config.toml
head_dim = 128
vocab_size = 8192
rope_theta = 10000.0
qk_norm = false
tie_word_embeddings = true
init_std_qkv = 0.0245
init_std_up = 0.0245
init_std_down = 0.00522
init_out_by_depth = true
optimizer = "muon_variant"
max_steps = 9000
dataset = "wikipedia_en"
MLP neurons of a small language model. Each row is named by its layer, matrix (up: input weights) and neuron, and shows model dimensions 224-287. Each number is 128 + 24 x the weight over its row's rms, rounded and kept within 0 to 255.
Before each neuron's rows, "fires on" lists the tokens most often at its 100 highest values on Wikipedia text that the model never trained on.

fires on: " World", "-", " Male", " Succeed", "sa", "tar"
L2.up557 [134 129 127 119 116  96 125 174 127 161 100  73 153 168 117 134 125 127  89 120 141 120  85 126 130 124 188 124 105 129 137 168 122 157 125 136  94 157 114 134 143 104 139 120 137  96 138 130  96 134 106 122 144 161 119 161  92 131 132 101 146 133 110 112]

fires on: " is", " |", ";", "FL", " are"
L2.up852 [150  91 155 116 162 115 136 116 127  95 116 146 129  97  99 114  99 136 139 129  91 140  63 115 124  95 114 145 119 136 151 134 114 129 146 140 156 116 127 124 113 149 123 192 124 145 155 128  87 145 107 168 105  52 128 140 135 128 145 139 172 123 152 145]

fires on: " $", " −", "bra", "½", "."
L2.up212 [123  90 133 127 144 145  98 139 126 160 118 139 128 144  98 107 100 136 146 157 102 119 150 133 148 133 138 144 151 158 129  92 127  68  99 101 111 151 190 107  82 146 116 139 124 117  96  72 165 141 175 146 103 116  82 161 177 108 161 176 149 133 119 130]

fires on: ".", " be", " also", " −"
L4.up711 [ 99  97  91 137 123 114 111 136 110 111 102 103 123 206 123 161 145 119 155 128 128 110 132 141 168 142 170 132 105 137 166 103 153 125 119  82  92 151 113 132 137 135  98 139 181  93 120 120 117 135 144 155 106 159 127 138 136 130 104 141 107 148  91 112]

fires on: "s", " advance", "le"
L2.up108 [138 132 171 126 137 145 126 114 104 121 121  97 137 112 165 104 120 149 158  92 112 159 119  50 131 153  93 152 119 121 146 133 140 152 115 151 148 160 148 141 141 129 183 136 118 129 151 137  80 116 154 183 138 142 122 132 133 142 127  89 159 124 142 163]

fires on: " and", "–", " (", " pair", "-", " Hal"
L4.up586 [115 161 162 116 120 136 106 122  91 126 142 137  99 121 132 101 103 113 170 123 107 145 136 138 132 166 158 115 126 133  84 147 104 118  81 158 138 152 134 146  99 131  98  92  94 144 135 136  72 118 171 165 109 131 119 100 141 144 127 168 119 116 140 145]

fires on: " an", "-"
L6.up969 [115 159 176 103 141 118 127 118 104 137  79 123 120 169  82 151 142 140 133 113  96 107 121  93 136 115 144 154 102 123 160 153  96 124 156 117 116 157 124 111 134  97 119 143  93 125 113 148 131 166 133 165 143 142 168 159 115 153 119 138 153 132 115 127]

fires on: "s"
L4.up668 [103 132 144 116 172 148 166 140 154 147 133 137 137 103 115 107 154 129 130 109  81 102 122  95 171 169 111 170  98 116 109 108 120 126 144  97 105 135 183 151 167 114 122 111 111 119 181 146 118 163 126 125 105 161 113 110  99 128 113 143 137 134 138 142]

fires on: " |", "'", " of"
L6.up120 [184 106 108 110 128 135 151 133 120 110 128 121 125 101 134 151 107 177  89 129  96 133  83 133 104 109 195 136 139 124 105 125 113 100  61 167 131 125 118 115  87 107 159 103 129 120 137 150 112 143  65 145 134  86  99 124 147 112 161 134 127 100 135 146]

fires on: " |", " ex", "|---|---|", "0", "Ar"
L4.up139 [163 150 156 115 102 133 168 148 140 110  71 110  72 130  77 124 126 145 134  83 125 164 125 118 158 145 118 151 103 108 110 161 101 121 107 114 150 149 146 169 136 124 119 122 139 152  60 106 151 113 179 140 110  90 132  96 123 184 162 106 144 118 118 123]

fires on: " |", "s", "8", "7", "4"
L4.up186 [ 82 149 150 110 146 133 154 108 161 159 171 157  78 130 104 136 141 132 149 142 134 145  98  91 118 169 104  96 102 153 109  82 132 156 127 112 127 148 158 127 121  99 160 135 159 142 131 164 123 134 110 150  75 157  98 136 166 119 109 125 126 118 106 124]

fires on: " only", "%", " not", "ous", " usually", " generally"
L2.up284 [174 130 131 131 102 100  82 102 144 167 138 176  98 137 103 148  85 114 169 191  89 112  81 136 128  92 118 124 147 150 138 118  87 114 141 108 170 123 137 110 173 125 141  94 120 132 147 137 115 131 137 146 119 117 116 111 153 177 109  95 155 110 120 103]

fires on: ",", "–", "7", " Sweden", "8"
L6.up15 [131 131 118 105 134 143  75 151  82 124 126 147 111 121 131 113 106 135  98 118 116 151  97 149 134 140 103 136 120 138 112 128 148 129  94 129 124 105 139 114 134 169 125 138 116 156 167 153 159  90 193 145 103 103 137 126 112  94 153 158 118 107 141 161]

fires on: " and", "5", "0", "9", " mm"
L4.up99 [120 148  92 144  91  96  99  94 132 144 128 113 138  97 110 137 113  89 165 119 179 118 123  77 150 113 117 135 109 126 128 145 135 146 126 109 128 127  94 160 116 185  90 126 165 114 126 139 129 118 141 170  83 162  97 147 105 109 119 124 114  94  88 149]

fires on: " ", "-", ",", "–", "4", " who"
L8.up38 [130 113 140  80 136 161 101 127 134 132 135 120 154 143 113 119 109 100 149 115 133 133 102  95 128 160 131 140 150 149 103 149 143 101 141 105 162  77 158 111 133 121 111 113 152 128 144 130 142 112 137 115 122 184 128  90 126 113 156 160 110  92 124 149]

fires on: " /", " and", ";", "N", " mm", "ron"
L4.up446 [115 166 111 147  84 128 123 123 101 107 172 138  93 108 139 127 144 139 121 137 146 149 145 129 162 104 157 145 122 111 139 131 133 123 150 139 158 137 127 140 119 145 117 148 111 103 143 140 124 145 107 135  49 123 130 125 159  79 137 128 125 137 140  95]

fires on: "s", "-", " Miss", "t", " were", " He"
L2.up76 [117  94 101 128 100 116 149 113 150 121 167 154 157  78 128 118 168 141 137 132 116 108  99 127 144 143  89 128 149 127 167 157 131 170 159 110 173 145 162 177 145 107 132 127 105 107 122 158 116 171 102 113 131  97  75 146 117 118 161 136 142 118 101 111]

fires on: "der", "sch", "ux", " −", "Tru", " New"
L2.up544 [165 119  94 126 107 116 166 196 138 163 118 150 121 133  89 123 115 182 161 102 150 113 133 163 161 182 113 111  96 129 201 185 150 138 131  99 154 137 158 132 118 160  83 147 140 136 107  92 142 148 126  60 146 157 130 138 121 174  86 142 138 157  98 130]

fires on: "-", ".", " \"", "win", "y"
L6.up921 [103 125 151 134 166 135  63 113 104 148 100 129 120 141  88 125 146 159 150 105 133 123 122 121 125 162 118 154 117 107 165 125 128 142 137 134 108  94 133 103 131 126 130  80 125 122 110 170 171 116 175 142 108 140 107 145 149  99  92 149 132 102 108 140]

fires on: "0", "5", " same", "ept", " Date", "6"
L2.up476 [153 129 110  93 166 131 125 133 134 149 100 126  92 122 172 123 151 151 169  52 131 161 121 112 147 115 116 139 108 114 116 127 166 168 185 117 156 133 137  93 154 126  94 156 126 147 115 185 143 127 133 134 142 125 105 115 134 117 119 152 147 130 128 116]

fires on: " |", "0", ";"
L6.up113 [160  96  90 142 136 161 132 108 145 155 110 109 137 147 103 124 113  83 105 136 120 132 133 126 120 130 152 133 114 120  95  83 127 132 102 136 113 155 156  59  95 120  80 118 130  96 164 112 129 155 139 126 140 115  84 131 142  96 143 126 101 134 161 160]

fires on: "1", "ci", "lit", "gg", "8", "/"
L2.up446 [ 99 113 135 116 122 136 104  72 141 183 105 122 132 138 109  98  94 144 131 161 139  99  84 139 112  73 126 100 107 142 126 149 111 152 110 159 161  81 135 126 122 120 124  85 123 126 165 144 106 128 138 112 143 117  93 158 113  83 139 126 190 140 120 125]

fires on: "---|---|---|---|", " A", " Scottish", " included", "tor", " found"
L2.up364 [117 154 124  96 134 115  96 186 115 163 115 109 111 144 133 144 126 118 108 150 148 105  64 141 142 144 114 137 160  88 144  88 149 112 126 105 103 162 100 127 123 132 118 163  84 144 177 181 123 136 171 157 143 136 155 113 147 157 130 123 124 113 164 150]

fires on: "==", "3", "5", "6", "===", "4"
L4.up292 [ 83 117 156 128 114 129  69 161 158 129 101 177 144 144 134  90 138 176 133 165 154 119 118  93 116 129  95 139 133 150 130 135 105 151 119 121 113 150 126 141 131 138 127  75 108 139 131 157 104 129 103 123 126 141 144  97 152  96 149 128 133 127 145  76]

fires on: " ", " and", "(", " also"
L4.up946 [150  61 132 115 118 124 139 118 165 102  71 138 140 113 111 121  93 123 162 135 108 136 131 115 129 103 134 128 157 137 127 106  99 138 126 185 193 124  93 140  93 118 134  91 120  76  92 140 164 160 131 154 132 149 125 130 142 119 160 112 100 141 143 147]

fires on: "fri", " From", "ook", " Star", " soon", " Not"
L2.up321 [114 166 132 164 152  77 121 144 113 143 151 139 103 119 152 121 127 185 114  94  90 105 141 159 135 122 122 146 137 111  96 116  52 105 135 147 127  96 102 127 123 152 115 105  92 150 161 113 135  95 153 120 182 112 111 124 107  77 115 138 129  91 123 125]

fires on: "1", " this", "8", "9", " World", "C"
L2.up608 [146 124  97 117 110 113 117 112 125 138 102 131 143 108 120 137 144 119 100 112 138 152  99 140 127  72 117 105 159 124 115 100 138 138 140 164 158  74 143 112 154 148  67 114  44 145 150 110 105 128 123 110 132 153 105 170 143 142 144 106 136 128  96 161]

fires on: " the", " America", " found", "dia", " released"
L2.up530 [133 153 166 109 114 119  84 140 134 156 136 115 132 107  81 128 132 157 142 126 188 145 126 112 128 172 132  66 128 164 146 134 135 158 115 115 152 131 111  69 116 107 125 137 114 119 168  84 118 132 137  92 133 103 129 145  99 122 114 119 167 120 115 143]

fires on: "S", " ==", "==", "ment", "==="
L4.up1088 [ 99 124 147 131 121 134 105 114 154 112 167 150 115 127  75 145 145 140 111 121 103 122 113  93 112 100 110 147  94 134 118 112  91 127 115 141 143 119  74 140 110 156 144  90 145 103 114 141  89 113  99 137  95 133 155 133 137  93 142 109 122 151 168 108]

fires on: "s", " is", "bol"
L4.up957 [ 99 131 164 139 126 149 127 130 145  89 104  91 165 104 134 129 106 149 174 146 167 140  92 120 123 149 144 135 114 153 114 154 131 142 103 120 119 139 129  98 163 142 176 117 117 138 149 146 115 138 110 172 113 122 122  97 122 116 103 159 118 141 111 131]

fires on: "3", " (", "5", "0", " had", "9"
L2.up449 [142 137 104 156 132 133 120 159 110 155 147 124 100 136 119 133 177 136 150  85 117 136 142  79  70 103 112 104 146 130 121 105  98 171 147 110 132 125 104  92 169 119 134 131 166 155 133 134 131 148 127 109 138  72 133 106 108 159  92 158  95  87 103 114]

fires on: ",", " |", " (", " held"
L4.up988 [109 153 108  91 135 113 154  98 145 135 164  94 136 108 108 149 131 115  88 137  87 108 124 130 118 130 130 137 143 101 133  75 126 122  72 102 143 131 127 141 112  99 134 102 151  94 153  82 102 153 113 132 115 151 194 134 137 154  94 117 157 121 149 115]

fires on: " such", " released", " born", "SC", " starting", " native"
L2.up537 [105  81  93 136 175 103 120 139 107 101 107 127 114 153 170 116 134 136 115  98 165 114 129 116  91 101 128 109  98 115 100 109 120 108 187 131 159 151 100 127 129 109 121 143 121 100 127  75 120 141 103 116 119 175 140 148 154 111 148 123 132 127 126  74]

fires on: "us", "e", " My", "'", " the", "j"
L4.up454 [143 141 120 136 121 113 136 101 145 105 127 118  93 115 158 157 113 164 135  97 134 134  93 140 127 121 210 139 147 136 106 133 124 145 162 147  97 140 121 122 104 104 110 128  97 119 156 157 143  81 138 118  85  91 154 125 169 149  95 132 116  91 127 155]

fires on: " ", "night", " accept", "vi", "(", " unsuccessful"
L2.up481 [114  68  95 124 161 128 143  73 133 134 129 127 100 104 134 112  89 128 102  94  94 136 109 148 148 103 141 136 143 155  78 107 112 103 139 182 137  98 112 118 119 109 134 139  96 133 129 142  98 126 129 126 106 210 109 116 127 112 150 141 179  95 139 127]

fires on: "s", ":", " of", "ers", " The"
L4.up1073 [ 47 158 119 139 124 118  87 153 105  75 146 141 141 161 168 129 145 141 120 125 151 145 132  74 112 134 110 146 106 120 129 142 149 143 128 133 122 143 149 148 163 155 150 118 123 127 156  98 147 106 108 178 111 124 105 139 123 130 134 141 114  83 137 121]

fires on: " |", "---|---|---|---|", " Is", "|---|---|"
L8.up431 [127 191 127  95 201 108 169 146 144 176 128 137 115 133 111 125 125 185 132 154 144 138 105 121 185 132 141 108  98 112 116 128 155 132  77  99 160 136 137 160 152 121 111  87 130 155  92 122 123 116 112 107 102 156 175 104 143 101 156 114 177 103 110 155]

fires on: " (", "-", " /", " "
L8.up95 [125 105 113 120 139 177 108 127 138 128 154 131 137 151 140 139 117 157 118 163 133 147  83 160 128  73 131 119 120  98 122 173 106  96 150 164 170 134 114 173 131 159 103  73 121 145 105 145  72 123 114 167  96 131  84 108 104 107 150 123 147 107 164 154]